config = dict(
    rope_base=1660.0,
    init='uniform',
    init_std_o=0.0341,
    init_std_down=0.0,
    lr_mult_o=2.0,
    decay_shape='linear',
)
MLP neurons of a small language model. Each row is named by its layer, matrix (up: input weights; down: output weights) and neuron, and shows model dimensions 16-143. Each number is 128 + 24 x the weight over its row's rms, rounded and kept within 0 to 255. Numbers have three digits each.
Before each neuron's rows, "fires on" lists the tokens most often at its 100 highest values on Wikipedia text that the model never trained on.

fires on: "s", " re", " dis", " ", " inter"
L4.up385:141156130153091158120123158135158120166084136149133153138161149138138110153132134116098140143157136158129119153125126131105156093145137162116144119119135104154087126139113088131140142142130139095135157175110118147069089093074172120150105138139118133100117115107150103135130113165114116101152110165074172158125122097176138126133110114099149137116119157130174108133135112119134153116138
L4.down385:102129093109148164153037162127153135130123149125138110124141126182147132134142146158115135107140097153117138117138099132117156124106091155148153113105132116147083156180128118158114171102140104077094138161100076141154093087143144140140136145154092115059092156117085106146116115110155114086082149110113107114155135134135121121126137110133086128137135123151126115090128116136121136149111

fires on: ":", ").", " |", ");", ".", " –"
L3.up514:152143100134109072167148102080158122200096154127171118116166126119137162060129102091090139178161087093117066117092177134159159146150122125105138147184151105100137121112109145116129126123129113132164116087120125112128199145117142075086144122124122115131084097129122153120154107110127132122120145121140145122128150152115133134138116114102120121158111115152143126080134147080147119142139
L3.down514:129144153140113134121132124087104113094132134168133106166126146094123140173174147142153142129118111124168113146125074088112116124121148130120131165128175163164124138134128144132152105088153129131128128106141113165148182134093126164148121168123054137089119164106156124144120116112167123097136146138091120119122130135128134104138118138129177116099133121084133117135131136134101108135137

fires on: "r", "or", "re", "il", "ctor", "lo"
L5.up133:088126122102148176112136128144153102105124109135153147113136142165121149121146158109113092080128114147096086120175124123112102147109144122136153134158116136135113106131096147106124121114103121128081133139153155163130115093138144065117133095106097142105086173130122170161162140135142140109106139130160115172107083135142140132161093144142108128125167099122146136141075149144140150116137
L5.down133:181130159085151043118109116145135118116142142151105090155120141105133150153126129159081158161109086149168117140132122110127117115180123150120120151114159125132151102151144083133157130129111147126107123149161106098173043159140165118097146119095087122124114129123119073118136107127144110123116100121138123131115175149150145128132146118136135151111125098133108110148165128123142165122143

fires on: "s", " Albums", "un", "Climate"
L3.up99:110117120173115164148166132111130115141167155147139113147110149166126177102105104163130118090103138121135155124132067130119116125090105144135106142116124131132083116111163126135095111093133130108177159148105137123157102100147162123088178146145140146116138142138155125088096141146139128114147085084116137104144106175100095124107106101104113149154083123138104120113121122112145120150110
L3.down99:133133088190147146133161144080144133099096119143142158126146116117110143078166133161128155158126117136107110104121152080153133154124119088150095157120117127111099100118165145122125158124104129113107153117093148111155102137129169099112154133120103098118110171168163117145116163172153100161120138095098143158126136111116108198115108172107084082169128123107151096121110121148102124114125

fires on: ":", " while", "1", "=", ".", " Since"
L6.up66:145149165106160131142121106143168104111167167088125088110132142133126150134146088099111142113123104137115133111122149136128166141136152089076137116144109143143151142121080146127167178095142141154124178097146132127115168123088210091144149081124111146106124106112144139120112127156118158105083129164131141161124117192124098124111138119123106112108118104117147123135143127114083121075152
L6.down66:117176162128118152119152138117159143141106123130146132171132090123107157122134077124163116128117186156114147135131135128116088102098146169119140124143126126108145120142107131136130134105168113137135107093101147135146168110153150126160107096102095137111107124092143127127205127091181132083106139176118103143126151125116165130130109112126145110118154086096165100148092160133106074151119

fires on: "/", " and", ",", "–", "6", "4"
L4.up598:134119114157133115093123178096112144163125085157126165109112129131115053144105128143149091112104158115133119115118114113139101121124144140169114124139136142149144107128149106093155129145160176124106101124099076149102143103119113129108145154152117087102126135099133138082137142139143112095108130136170161125146164112158089132066129100164117157156095143128149164126127138133148085141126
L4.down598:139091134115149145120125140167137151126120111137129130087138099125120159162104135119097149179110101120150145111128141113125093106134109156150117137123114157138160102177144145109133116147126086122102188179162159181106146140115108169129145107113100153107093129173104155147121130118107152160140115108128100119157054111099092169147126121074119135154151095147093103095135180133117114153110

fires on: " of", "st", "mon", " than", "o", "so"
L5.up258:108129112129124135172158125144120120122119094140169164084116140091134116124101110115099108142106183110167137193148116123152148157115161129146106113118111118137114097090162143127134140147116096127173142127146136130137115117129126143099140148112139148155119164162123121155109140124125155140135138059114147131120130162087156126125124092115104072133101104122111118147142135111107136107083
L5.down258:189105115153126145126143169151104160095133140074123116187101108090140131093152163174137134115123103148100120118135106125124106162072117147152133132144107161117134136097142141098168170081139133206102113139146152131119134156136108106145081146109125134121151112149149143135071132145128113121178123182134103148126155126163113076137116125119123161110127125131137156141133089136116128144138

fires on: ".", " by", " in", ":", " back"
L5.up703:134114155100134143092171114117120108121102127138157131158134147141182134171151099138143094140095129131143136128142158092132126121106161134143124110175116138132107098116153123070166123113093126122101163141104110081123168101166169086119121107111146123125092134101157121137110144100110076126121107145134150115119108122117133143108137137123177119075134119108119121121097100085091112106143
L5.down703:167126121126092103122121156156128161154127135098103122124146107116099138111116129167109115156169096172137131116135129108140093124130182102088145110132139177179111144134070194123100162101127147129159134126148163145167184140108147117129105127102079127153159128106133096137143117142148113113110164137079151110138113154137172126127115082117148157126103167135135112116105127129134100183133

fires on: ".", " and", " it"
L4.up162:123113130104157130115162132152119169149127147180123166097097156116180114089103119152107119139088145141101181107143128103154136102166145105131122135091107112148175111138122166119114126091135113101140108147116118109118150114151151135155148122109105145113117149121126103154135158125127134104099116152116134165068125167183139117102156132086113114134093123134120149102143153153128135103103
L4.down162:093135134155149143122197083133154106143153183087124152096086143115119119154088131124117152112115112129128118137146125150143150136158122087099167107138116112135136117132096146113137114136108087135155125138088112146145052166143123090058106084102121141150123189110124094103141155121118107120139159167141173133175138113113128149165115144150097172151135184136140129089156114117117147116112

fires on: "s", "e", "ry", "ary", "al", "-"
L5.up541:125150141113130142118167143137114140150158144093086122123141165153129080121133152141131118133149146109137118094133102141160104144111141156137128135134102087130139145132143133127150097115157164119132109145123090194123118132082137104112167085108136135139120138098117137112103182137124118155148136114136181080136097111106091149117154110145110114084088123121106131084133125123101106172097
L5.down541:111121128132139128112099152101134156181139127092083117152142109112119105116132148111087130146122098104095152171116131143115129080127133083120134118149152127138126090113096121132089097102130102177145103147121134122102186105160111139170114133142133127175110148147134118112069096125093138148148145148121138125101120113131080148123155138125143180159157118148123109121121157129134129137151

fires on: " and", ",", "SC", "al", " or", "lav"
L4.up401:122148126166102153109141122103129175105116088149145095142113142143122101110097112111157114167112107135141130156196157069157134133134116130111125140134180111172121106092155136071104118133146126170142136149120122148111184130119113087113148129143104090116111137111110154134138142073088136102075141154108131112136126149106098134140110149122150088127110127133143125134153138159131122158099
L4.down401:136121134146173123086085137135139154100109118137118135095119067177140113119154151137107118124140165096124106117150125156112141147113105154151141160142117116110144153109132113142119129159149108126154149134074127177144040137125130170106093109117129160109173127100143117113127121133167104120163073119173125126126118137135119093092162062146118128170105135146093114126146129144149127192118

fires on: "i", "d", "mi", "t", "f"
L6.up657:155128139154171120158138115133172089117113177128113107151111167120103142115134133156108135140147116104169174124123118162099152154178115124159106104116085133152106128106123097152153114107114076132163098119124121123141165149176130109202089132121148102087120158101148137115123125120136119094134128120109126132126130115142084116104067166114157071143108131090129107159125123165163130121130
L6.down657:068172119150085129109110135111131136149089121141117077118139116126141157112140153137131094123158102136115067111136144116151130113094125096156107130144160130138109117136116161111138128151077154130108103087114158125135134116098099147090152122166149150116161101146140123076116146122138146160138093155146065127120110150164096141150173090141134131086137159104151119104136136124087128120156

fires on: " on", "ter", "born", "en", "er", " |"
L6.up658:148122140126134137145172154114162132083146146138162088130147144091115102074151103089140163125113104156161158117139147135139090114118113117131167098128119136122120152108091187120085126110145144119137145138134140111145106116093143120124156131123114087138101119144118130124129076146136134166155117092076113148162109132126205128114135123152112135166130110132143112104144132097114127149196
L6.down658:137134112123098122126144125143161154138110127153085137123127095115130162150120167151125141101152118158130128173110114144074108099127139100156119152152124125107123107138141137117161110183110179073151140121115151085147111107092103114121130132160156110126115129089124118120149107167143118117167144129086175136127100132123184145138146142156150138089132127137081110143122158094137113133119

fires on: "1", " one", "3", "to"
L5.up712:127144111097113113139155059147124091173092116158105112103155118116101085113142090120167114153108153139125140138134183129125106116157126127121106162107106108119129159098115127107159124149116139145129150158127145134095141158144137152087145161141145093102131140141123144147144149127152129099105096107136111100102128156122168113107087141088131127142082126170177110160126122084122105100154
L5.down712:099159148123109132065138144127169077149129121195151101131136125182137144141148150126135110106149138107137112096124115115107139189129095103119093139117141169111141130135112097131097152143138096108134136115109161136090109121107124097124167153136156172118125100110131112137123144115126120157080144122121117103117152119133133157138152097148152157090148143146123149188120114112125146116143

fires on: ",", "8", "3", " at", " \"", "2"
L6.up667:127106110122141178122130163122128078181081133114120137105119116102086145095148124109138090126135168144101086184113152143124151126163141141123132122124117156126131108133151089119138139166143113158111122105137066121144169106118179133161119110140178106088126168120144150099115145096087109129088133132134151102129118128110182161138095120112160092101116105159130110109138109111147134128161
L6.down667:134113122119105148143116117144132119114167104096111144118097093109124153114165157162126169146121108108109140128122134153132130103112120090166151113158163112144165149102112122125136123139132126116118120142111107151130250137144086128146124120136114106135103113118178111117136138114121132121142116120150109121134166113138105115132141148132115107130143146110108169143105114132108152076151

fires on: "8", "3", " Val", "ist", "s", "y"
L3.up583:134117152100072149083112134144142120156130151148137128107146072175117135142154139097135129153136157132080139155115134129076133158108148122119146100136139170121145084100152076144140112088151128124125085119127149140140122112148119131151134082121143182140135142086131114131158128135041115109138129105149141137120091141101131113131135111100123136108142126140143075139148145117121143105124
L3.down583:150135174107103143140147106153119113112127119060143116080136146090150175088126158131148130092129182093133139156125101094136110092136165107119118107112087118119135108096120058144136159139130112135117124101165146139134097128148170127109117122135162159158130133102130133174169142127058146147098140139110115102123129129114138099149169128131125143121111123106146078109110141116148140128147

fires on: "or", "al", "ist", "n", "s"
L6.up183:114106144169142155120163095137120159118148136169106124119135173156171088165112167094097097117179124156159115119123132121117102123137148149155078155146104148092136149171169090090080094109143132171135103100141096134135151137148150128154126122131124134111111112098133135112128095160100133089154124128127164109120131138130103125120131116133092116082125137144079131122148121118135089134110
L6.down183:133130146122136114127138128101101103100191081117122120124140135137148123152110171142116135085132169103142112134135139111133126113098139123117131118129112113175137101143105120119134076097105083130126091118085179110141175109117132144151154103110151141120101185149100114135096147120116104143124104086136110142176115118143147127170144124102125166112139137116132107105098116101133090128185

fires on: " ", "-", " mi", " Sch"
L9.up608:146121163162111156119072062150112112141144100133151114108160142145123140162067127122130100141114150138136116145112114120146194140137159131106134147137141142109111167103085113158114161162134103077132109136115102183084092136147164131150142166141157107139111157117139127137090102162087129115130136142127168164103148126177110110129101103137112137115119153139127134134126140086133087163128
L9.down608:130104110152107139131032117133130124139104188140087123157109125138138117122134152151109154132101137141147148130133140093167175166120136106109139132105123123109125121120156147154130128127152126144095154162148115127113008123085101148138114105122114121145158126161104118131070113135123057149131142139129142155161127122133120110130117126111123137137128121156103114130142134142102127131184

fires on: " and", ",", "9", " both", "2", "1"
L6.up498:092109157144118153112133137111117092113118138165111164147114105095130168093106149171150163140154149112124112127160125112112115123123199151152096148146145139140121107108120074100134183137113123155121121151117090178141243113124113118155138124130138148128128153117144126126159138105135148175156120114184144097097113143124123128136120131104124104124112123150135112088097099111140107119133
L6.down498:146140133146164175129145123152129171106118091152139151113131147155159124121096129133128136100171092149094204113138093135094135132131109095127142154113109143145103164099145123127098123144133146111143193140115106150140164129171111114103097115077145115100133148136120143156110122110102125106162139085145132133094071157141123188127166175120146105108134101125106128150084128134117101086149

fires on: " and", "4", ",", "3", "5", " who"
L5.up236:129132120161116141104145151112144104140110090148131111128117145138124084084136113122131127126132138110128078167127130159150165077149122120115161134131134144089127079095137117094167187158109109132124130145145090142152196113163121116153167114107148101107073148123131142113118142126115147160109110129165132098120163106128142112122097082145132098126095100145121121083128089105176101153134
L5.down236:105136098176131115126122079103122133128131104077110097100133106135127109105136146148111114164121111129155218120132102141080123084126133150164110165196097110123109149132095101126167120179141146102122111126131115115105141106168107169116178115123173118103126138145138116103175149167139118111124114134135116138093146126143135144114151084101126103152128110131110157117111111122080144100139

fires on: ",", ":", " of"
L6.up137:143142164156121107087105177110137131140100139157137161159117104130136139135115127114149100113097134123146096139126142091111112157113158107107157143127085112167141148137081134120158121131147159109119080130120068135119173138122147144136141145130155116120153132105136154095133130095074122092105110134145158083151105094163085097114119070145116090149118138107131118134137168129127117165134
L6.down137:122113110112107103136178122152162126097108144129126125137134100119133121168099115125138128135144138108139158097134129103147129087127155189114114126129131191104129093106130137131148129154102107104141123150154126149110122110156127072127129106122123160159147140097140070127168134153125102078130164134116103082113107080118136161143193129137159149149075138149115104141135123139129141141096

fires on: "s", ".", "d", "k", "n", "ch"
L5.up319:134163169158130106086101148121098132148113116159109132145115115142132102157082132142078126162099100126136119123099091143106092123143164142112102111148114127095080157150123087089098127124153121131141154134130143112078176094149134110164119167119120134139139114177178121122125161130111138114138128145155119134157189093110133132124032129119126114153108161129145129146143148109170107124148
L5.down319:119139100106104120151119124145153125104167162222119144168130129121101099094105144142126117128126123137105131106131136130152117115124128108151164088120160087118111146090130088134138185144103137110138123136141133146145119161128139132126148083144130119111153144117163131130183109093148096081104118131138154144090122101111122091107147136087128119143133139153127140079132169130125131142117

fires on: "2", "1", "t", "d", "te", "ne"
L5.up359:137095153158142094129102118106103146176123149154124135145150131132134102111114108175105164113130099151157135110136120185116165098143157117154135152099132112129119132123149126095116161098138097149167102118091127100118127101207124103146144123134180150114125141130136117088118122113142137111083148145159102118154130146092164156147129142127121124084095134122173113111090068107174125133110
L5.down359:071130150110105127167140082157144114135124079130151124170168127147143155104139130138078129135157124112147115144135127128128124130131127143147128131113116160075142154127140132136100097148103154151094095077150109118152154166084191145165131123106127119117143149155151109071057104170127130173130125079158148131090106102157108141100148118124119164092155128143117138115165105135078102105136

fires on: " at", " from", " by", " At", " in", "f"
L5.up58:126118146126136087163153093105118117114149120138140096147102126163147147119103162132105130130093112136132162124112134125111135109116143119182114151177084169139123112107139130068177131171115115107131115103146087123112148102143155100142129119112152090090133094120146097121150108146137138114107138174086124124128115098106167118097111121146122077144124088105112130156102116104091093144155
L5.down58:126142101153110137102187165133155125086105113137128082129121124091141120139150127121107094108136126138125158119104111113087176117129204163140123124108132126111091108166184150137143108114117119120117110160108137087156166154118145095087127103098128116121143126115103088112095137155147106121121154136088139126091113111181094152138135122138169160144115114143161177130138122147131138151111

fires on: ";", ",", " or", "-", " and"
L5.up481:142109125104177140149157146109103112119133148157149122168143113163124121103134124114142108134122139102132167155145127136154161105121142155149127173137122157147129112110123100095124118136121115112136131142100085125146130115112137164132112160153112123088137125137150107107123159129106110153168107139179124061129076096101146192088109146141127119113114142139142137097119126124111112127127
L5.down481:144111140141120116132108148117124117128100108188137110112152125092130140149105156169100105115138112115136120080102158138112104122146130092098117135163148126119108149133153113082089128109152136069122117109162093129112192132164121092151153138118140151158185135098141119154133144167099142167122115164142147093104145141119146148123131126155141122113117106154142111099120147092133088131100

fires on: " and", " &"
L4.up569:082114108117120138125133133114167159184142113153124122127111138104149150113081137112131143165110113121137154175155154119127176093147121179131121159178142132169138125122143180156102141114115115149165138139109153122105157132098091124141137091141113126095119147110126137160127117071129097078108137128121143163123118128146132145126144114123149108107128129130170162130132159151133130118127
L4.down569:120110120159129109139144150117099163120163115126119176087129150144151129132150117124113120119125130115121107143144105158138144112119100116103140125135104109142102158153165101170072166110166142100084138149122148134129062131131123124140134126120116134114103121101148154146142141100158134136161101124152136139162124098146152150107115149091122113140070116176170123088087102099127094155132

fires on: "s", " for", "ne", "ed", " Part"
L3.up195:127127153110129089127108087123110131104078159110117142150165122125109146191141098168134122087145176069176098105134114148155114091153163142119158091127133097114104122105183118131139150116129083118127129151137140115114116123134162126130123144132161151083152145128087115110134141148127140133108157161128106173098138124101113150115146107148124065121130129088131133147126100124110129117106
L3.down195:123130125092155187119142122131105121116121173140094131094131157105101170135161155132100120123151165131153142158151115115126133148091158103137127120097130119132124150093138133141113136108076086104119115074130122089131097120115127101118175129149157126108146133126146132139109141157121165104148138120088104091130125128135106116131144155152160132087140133092130153152174100148128097146084

fires on: ".", "'", " and", "ed", ","
L5.up750:151140161191133089135140126121145076148128111129107145115073148131090099125117115095156108105143144107101122127133139157112124074114163076154113169126105155150146135117112074128130108156127155142116139131160095135134131144111130159128096173117131115105098129120148138147103172121138171138108126107185120129112141134158100132110107092161127144165083133150136112087162099069131151101157
L5.down750:140153129112147141115120134126121116169168118118125094114172148134128124123128156131144132154091129160101110132160109092093160130137097141179160152155086168116069136125070123097130121120118114140132113098116168098163162112144142157133132125127142110111141127141122115113183133154161119128167150113117116111173113151147099148140152142108101145124111124117118142114114094133109078095113

fires on: ",", " and", " to", " or", "y", ")"
L5.up367:145102168189117175111119132103123139129080146147120139136125130112161183097097114154158118138115146114137109139136114100182104117139139144103118170133121151150141157133136127134105102177095118145100139140125125139135144142075134140115121104110104133100124112121144137117146145091150101094120098122145163119069137167133154178146151159114164117111123084137161140047106152131156176154169
L5.down367:150114108086119122149172134170129153103138073107113120152137116114097149122126079131125122114143094190134097098132138167162104139117095091123170111129116135110152096126142089154117130095168182155099103116101134129128048150180128125122111136143130168159120137150103145148119130086120144120148106102139103079104166144130127106081129146152130122155101186160102102090141145141124134117152

fires on: "s", "d", "ed", " and", "qu"
L5.up509:150098102145109128102137134153118104145115100171140127133148115174116134127089124136175104114112136147124134165141137158163111108136085078130101159127129161150081132117113071112143073127145121143125167143162087130074121133114127214090159119144150176150161106080139120091144140136118155108130097098144104093100129139113139123137100121125122137112126162175142107145140123096158110146144
L5.down509:142090137134138102113079152138132131120160130111141109102177129068116111084148147118128077119119093132105127125136117135131136127142120135136105154140158112108140167161131122132164133117112180119118169161094119195099134132113127108105145078128100173120138120081145127135116164138148147094136071151085157103119132178123123144156130118140112109120162142134132110117078138109100111114157

fires on: "3", "8", "5", "4"
L3.up357:133103152137119122120126122094128125138176169135149133108124113161127186078128131136126118142143142107106150117138101152119140129167135111144153127083113139107106145120117152121133089067155145095115140148185149123158117131128125161130112156102116117161179124122109123099144115107073127130127137124101123149154102101137114127138142127071074112104046152140151120118149130119179147138124
L3.down357:117153172153137152120138079138067119105123140123158146109128092180170146090127103125151145126173127150116134164124087124091098145187183119151135127100100133131133130129140130114121127123134136084088112134165136129151090134116158138112141122107145144153162117088143109134157166090084113140122151138149134106117089094143089087118113116114121104105070167174130136164146131128171135127086

fires on: ",", " and", "m", "-", " ", "st"
L6.up233:120193127173133074135152138125097139117116146124146126142070118133135071144093131105115113125103117160105121155133146109147136103164156127104147136125104135164126122101122151128165198162170158121108095172093098120130172105145126112111162131135119081113156131109132120114142139149099112154155115111150121090137132068127124111092134096158146107153100147117102110114131126154098141191097
L6.down233:088143129141148097153128148149158118116135115137105160077098134130147118138095103146093108144149111138152139077169171102151163086108106114125106138129107140118131134143138105173176142170098100128132150131145125165130103131162078120078160133149118164121133108103132120147106140149108104137088090129135145113115116117133142144095165097157161120112123133179097132108097166145110106133118

fires on: "-", " a", "s", "a", " multi", " "
L6.up124:123107160164116185148119140116115155159086125172095145145123097140116126091079138160122143124157137152088139170146159115124154116140148192141161128155133050103096149117117093215124157176107162106133133145099118137120083112105084143146129142123129106078116069142153132113121163092125118120107135125135148109127133104162102104138144111106118122094117139121102101136103110150129115169132
L6.down124:088107167111116135122108083118155136091139108140153083135166123174142135160109136130130126103152139126136154118156130103126123107159166154147118107147116116131126133182089120130085121127176107128131140110145123112119150120103152106158123076172160108146144099121108109116142120135136119103084120142109085114127162107168181119145134141165121169129160131115149131098135131148075127144142

fires on: " ", "-", "ip", "hydr", "oc"
L5.up580:118119146132129122120076134106098149119147131112185114094060142180146087164133156151122119156126125144106133158085126112166143141125115167123145153155161112099107158074129149117115128144162140114132129118183144154108107129143143084130159163140120120158123137133143143153091127131136130138127150129141141097155115116143143109142138117173171116145143155182077147101128105176144149106111
L5.down580:138123109113108117073068106151138184119099157143140113140088136119126147141114117135079152152139175118149174110120152124134150104113125076149069144112135180152136130149123123128135119147083142155124131097181154137080153140129119140159135154107134100128111136125131134146127099102137148120141140156140146120174106110139145092115099125120107080112136126079113187139114145108081184157151

fires on: ",", ";", " and", ");", "),", ")"
L6.up510:198105150147185146106127142079077104146056117136113104101149132133138140143113165137098155109120104100129144154122120126118126126114144124143112152124153155128142122114104121137133160109118101087136130134124106098138136103134147089142148112152119122138141149115198083140133144087157138162130135102145106072127105146131158140133122202111126098103107094152144133126120139097103082095110
L6.down510:110124194136102152139118152119159130150119089139110108110141106154142116159085099144114118120138107123104112150104163146123122095100148112153121115197155132117112124141136106103163120063125141109126147166152086121143255118123129118118103128126117107111111125123157098104129101102141132137126154112140146120168093162138130185124133134113151132051151114148151111106135157117106119145146

fires on: "s", "ance", "e", " environmental", "al", "ions"
L3.up499:100131142078126164086097119118126149149124132140077107159164170165143134105124122108134146153120152156085120107084141085127154177089089127144096171145079116126127102135135108110098104106158135133145139174123110155136125110105132108168114087086142142150138122137136110143105134127147115114176120134129178078152126113119112168113118135135117135117127134145124100135137151155094138160098
L3.down499:092167135117166161065129115098134157105168116103076142073113122156134115108186180139109154103065117142113155111114128171112140117111141112114106145157114172119139107140133110126099102153111137126169135130099178124159153088144136149131103158165103126109139157115129141140090141154110153118135124122108099080174133101094112110125142145139104134142105119086135106136088154107090090123129

fires on: "y", "s", "d", " My", "o", "ple"
L4.up305:150112140126110120141086134098070157089146142113116176141123160154127160163118136115112175169080138100145133137145124143141109164127170098100118118093095138091158120148075121132147133174151150136146147132101105109101146170141135128124107149156126118123127118149132128149092146103116132173116156119123121101154140163183152111126103087170147080107090117111142183118109114202135128111143
L4.down305:128144097146130156138107159101134136125132149132119133158089103123154090103090146182121079131150134136133152125140115130101143130140101144154154151130148128125140107113150157151107164167103077140137129152107100127126092124096127132132174105195147142124173111143164149088137110129119152102144143135116128108117202139155057095112106100087113124107131144114115142191130129164105134133147

fires on: "ed", " No", "s", " Carolina", "ities", "No"
L3.up700:139148167089164099123119130107120120132154142114136141121140154142161115150146156146137122121159157107148091108098164144116112111139168194154131099135119107137151132061118129092101104132101094108148101157089138083135140118163132089134139155134114172114120099118097127155141148133140148106171087160163145127131118180116091123102101104165122138146105128103124149122159101085127136136120
L3.down700:127106081164171130108140141119118161181112179153120080139128111135139146113097126093103145102122116144140100196116158140097123145143146093105136136128093094106113177166112109140111119167128160140129134157158154118131136091148161137157106100134160096112133117103082140100115099164133138125111094115083159172123146098119119127136158098131107165120128133142107094157148162138116114083135

fires on: "s", "is", "n", "ip", "ple"
L5.up299:152131140106101109117109108114110117128123154128132151098097083161145086138167137131134117155114117133164158099147127096142123150130154141156154137143105166113107146142096130136136115126160146142144087116143096129073173116146140119145155179131117112097095081142152142130090146105096125133097157153170165145160129156134126130145130124148102076120088160137103180158149128158133111089165
L5.down299:178091109143121127147122178124124138104161131117088115120113106129134136089124074125147142128099118110105151118153141121176120105120118163142150161104135135124141181147147118172092109133142152123149169106147115153083120097151095156135136109138129150124131123100160126133130090141110163098138116133141146155150155196098103113092077102122130081154070145148116097152133122125140110187169

fires on: ",", "s", "ing", " and", "y", "al"
L4.up562:120097127105135161094143122132095141131110093167097134112119123197105117114171142096150177104105118127120182162105171156118157155121121120171137177171125117118152066136135128101137110128136136129139141096116143119128135117098141126151144159159117151094078130106116110104117115169101108158146134123128111153121125097141153152112147132139118108126136090105157105095098135127116150096116
L4.down562:128141137121120132140101134115146156093146171101154106102125115121092146118113145131138134106121148131146152114099113165085141091147134130110128085123135179138114169106139120144133146090134092131120148139129092136151093118146096125066128142141162178141164125116105150158126143146166170143101142140109151093130121138132126158104130122130139129078051185136128157120095157128124122106105

fires on: "s", ".", "un", "ur", "fe"
L5.up463:129124157144123136116151089140153129157131119164074140092136142165174104112115123129174115145130144141101098105130086167145173104125138101083147142094064143107137117101128141104110109133133156119137137114127122156181140116113121089110164125164128135164134117110188170125140155123158118153128101155108149148105146081094158174137089113143094102113085120094159123133117164149128150152129
L5.down463:108146183114122114083127136140134135140141141148104149130127146159104088118141082132138093100127132099124113150113067131134122073121152160060140142124114111160133135112167128101096108110088108144124138153132131093151125101180162103159119162095136128161126154125111123154131144119163094114119141104149123136149149100136148129114174150114169120133116100104120106115116114113129144117134

fires on: "s", "un", "ur", "ough", "ack"
L5.up399:143127191131082088147118131105113179149123122090083126145116129114148157121122111182160121132093130109139082148129059138141136112108134159110117145146073116125102137112130168105078097099119123118178138141147141137110137128108146095114110112150166139083162094121147174098133106181123133153114153102114156137121103103114173136146104112090135171128080106135158123088122114160118126135105
L5.down399:094145070144153154115140126124135156119119131104135157141137130150103156123110127138139119138159122110111125089127110119128100092134178111131171151155112124128185131196142100131167120101131106142121194129105127129146153088125151105144123143115135131143147161129135116104126127140091100098124148135131158109104146115108099115100177160157150116105111110149067117104130081109141169158127

fires on: "ed", "ing", "s", "on", " at", " comp"
L3.up694:140106163126121123109101141134124104105134187115143189147098127155168126094112135147141136118105140141074171142177128113104117135125142121139122129103093140106124127099166116151130103159099117134134171122125081170135109150113106207094154169141140116118127116102122080154124126106082137103122149097132112135117154092176136112156149157132141131101103162133165102080125130145125134159132
L3.down694:105099149115109090071106150103142151100133115133125094158120119154123117156136161118128134120153110099090101123146129149125119135111151134167110147144127142151137182118067145127111143155116147135080119112154142127130104138161176175095132127126085139135114081138122103090102148138143168195113139136122133121084171122122168145121138125162111132138128108152113138121103136156113127094150

fires on: " con", "in", "-", "s", "a", " Ex"
L5.up333:147169140157138059129080133122103130127106167173149109114120142151098164147113095149126158112119121142111110134099180087145142128151112173119137150147142114144148106114142141170114118167114090100134119114160107155108101139083112146148104127137150104103132063172143145091161142146114090104191119145093151106122175096150149144147115093118103073114091176113123122150111110157070137113128
L5.down333:121106085106119103146067154139117084117131121110122120103143107139114122170138155187163076088129134130145183110145089149101115077145118139148123161107096096147135114191142112117130118185124144142124147121094094118129156131172134180133126142138106131115139152131151112161115150139130082092116094125139177112119132114117191134171147106150157143133169136117111147133142096130120122101170

fires on: " of", "l", ",", " than"
L6.up677:120117129125124146121183138130152078114121100155099102095102149118144088103127113133117128121087123106131085151144136106123128127086139102122147137125137164117091114119100127108071151129121104160155152160142158104129182129166132121100118171091135160144137185116164085128110156128117125122110097147120088130110116164114139124145117099090103111129121130168132101095111131164126098141118
L6.down677:102124134151124119127161141154106140161136097128138147137136150149147137136157098134134133098160137137133123146162111133083105163093125101153152145168126124122146176123136074137179147123119136144161084127090114141118128073114101116113125171135146162112091126121162125134151129165128098128150090110120096113159092133102151123121169158179141128097142141111092099117133178121153140102118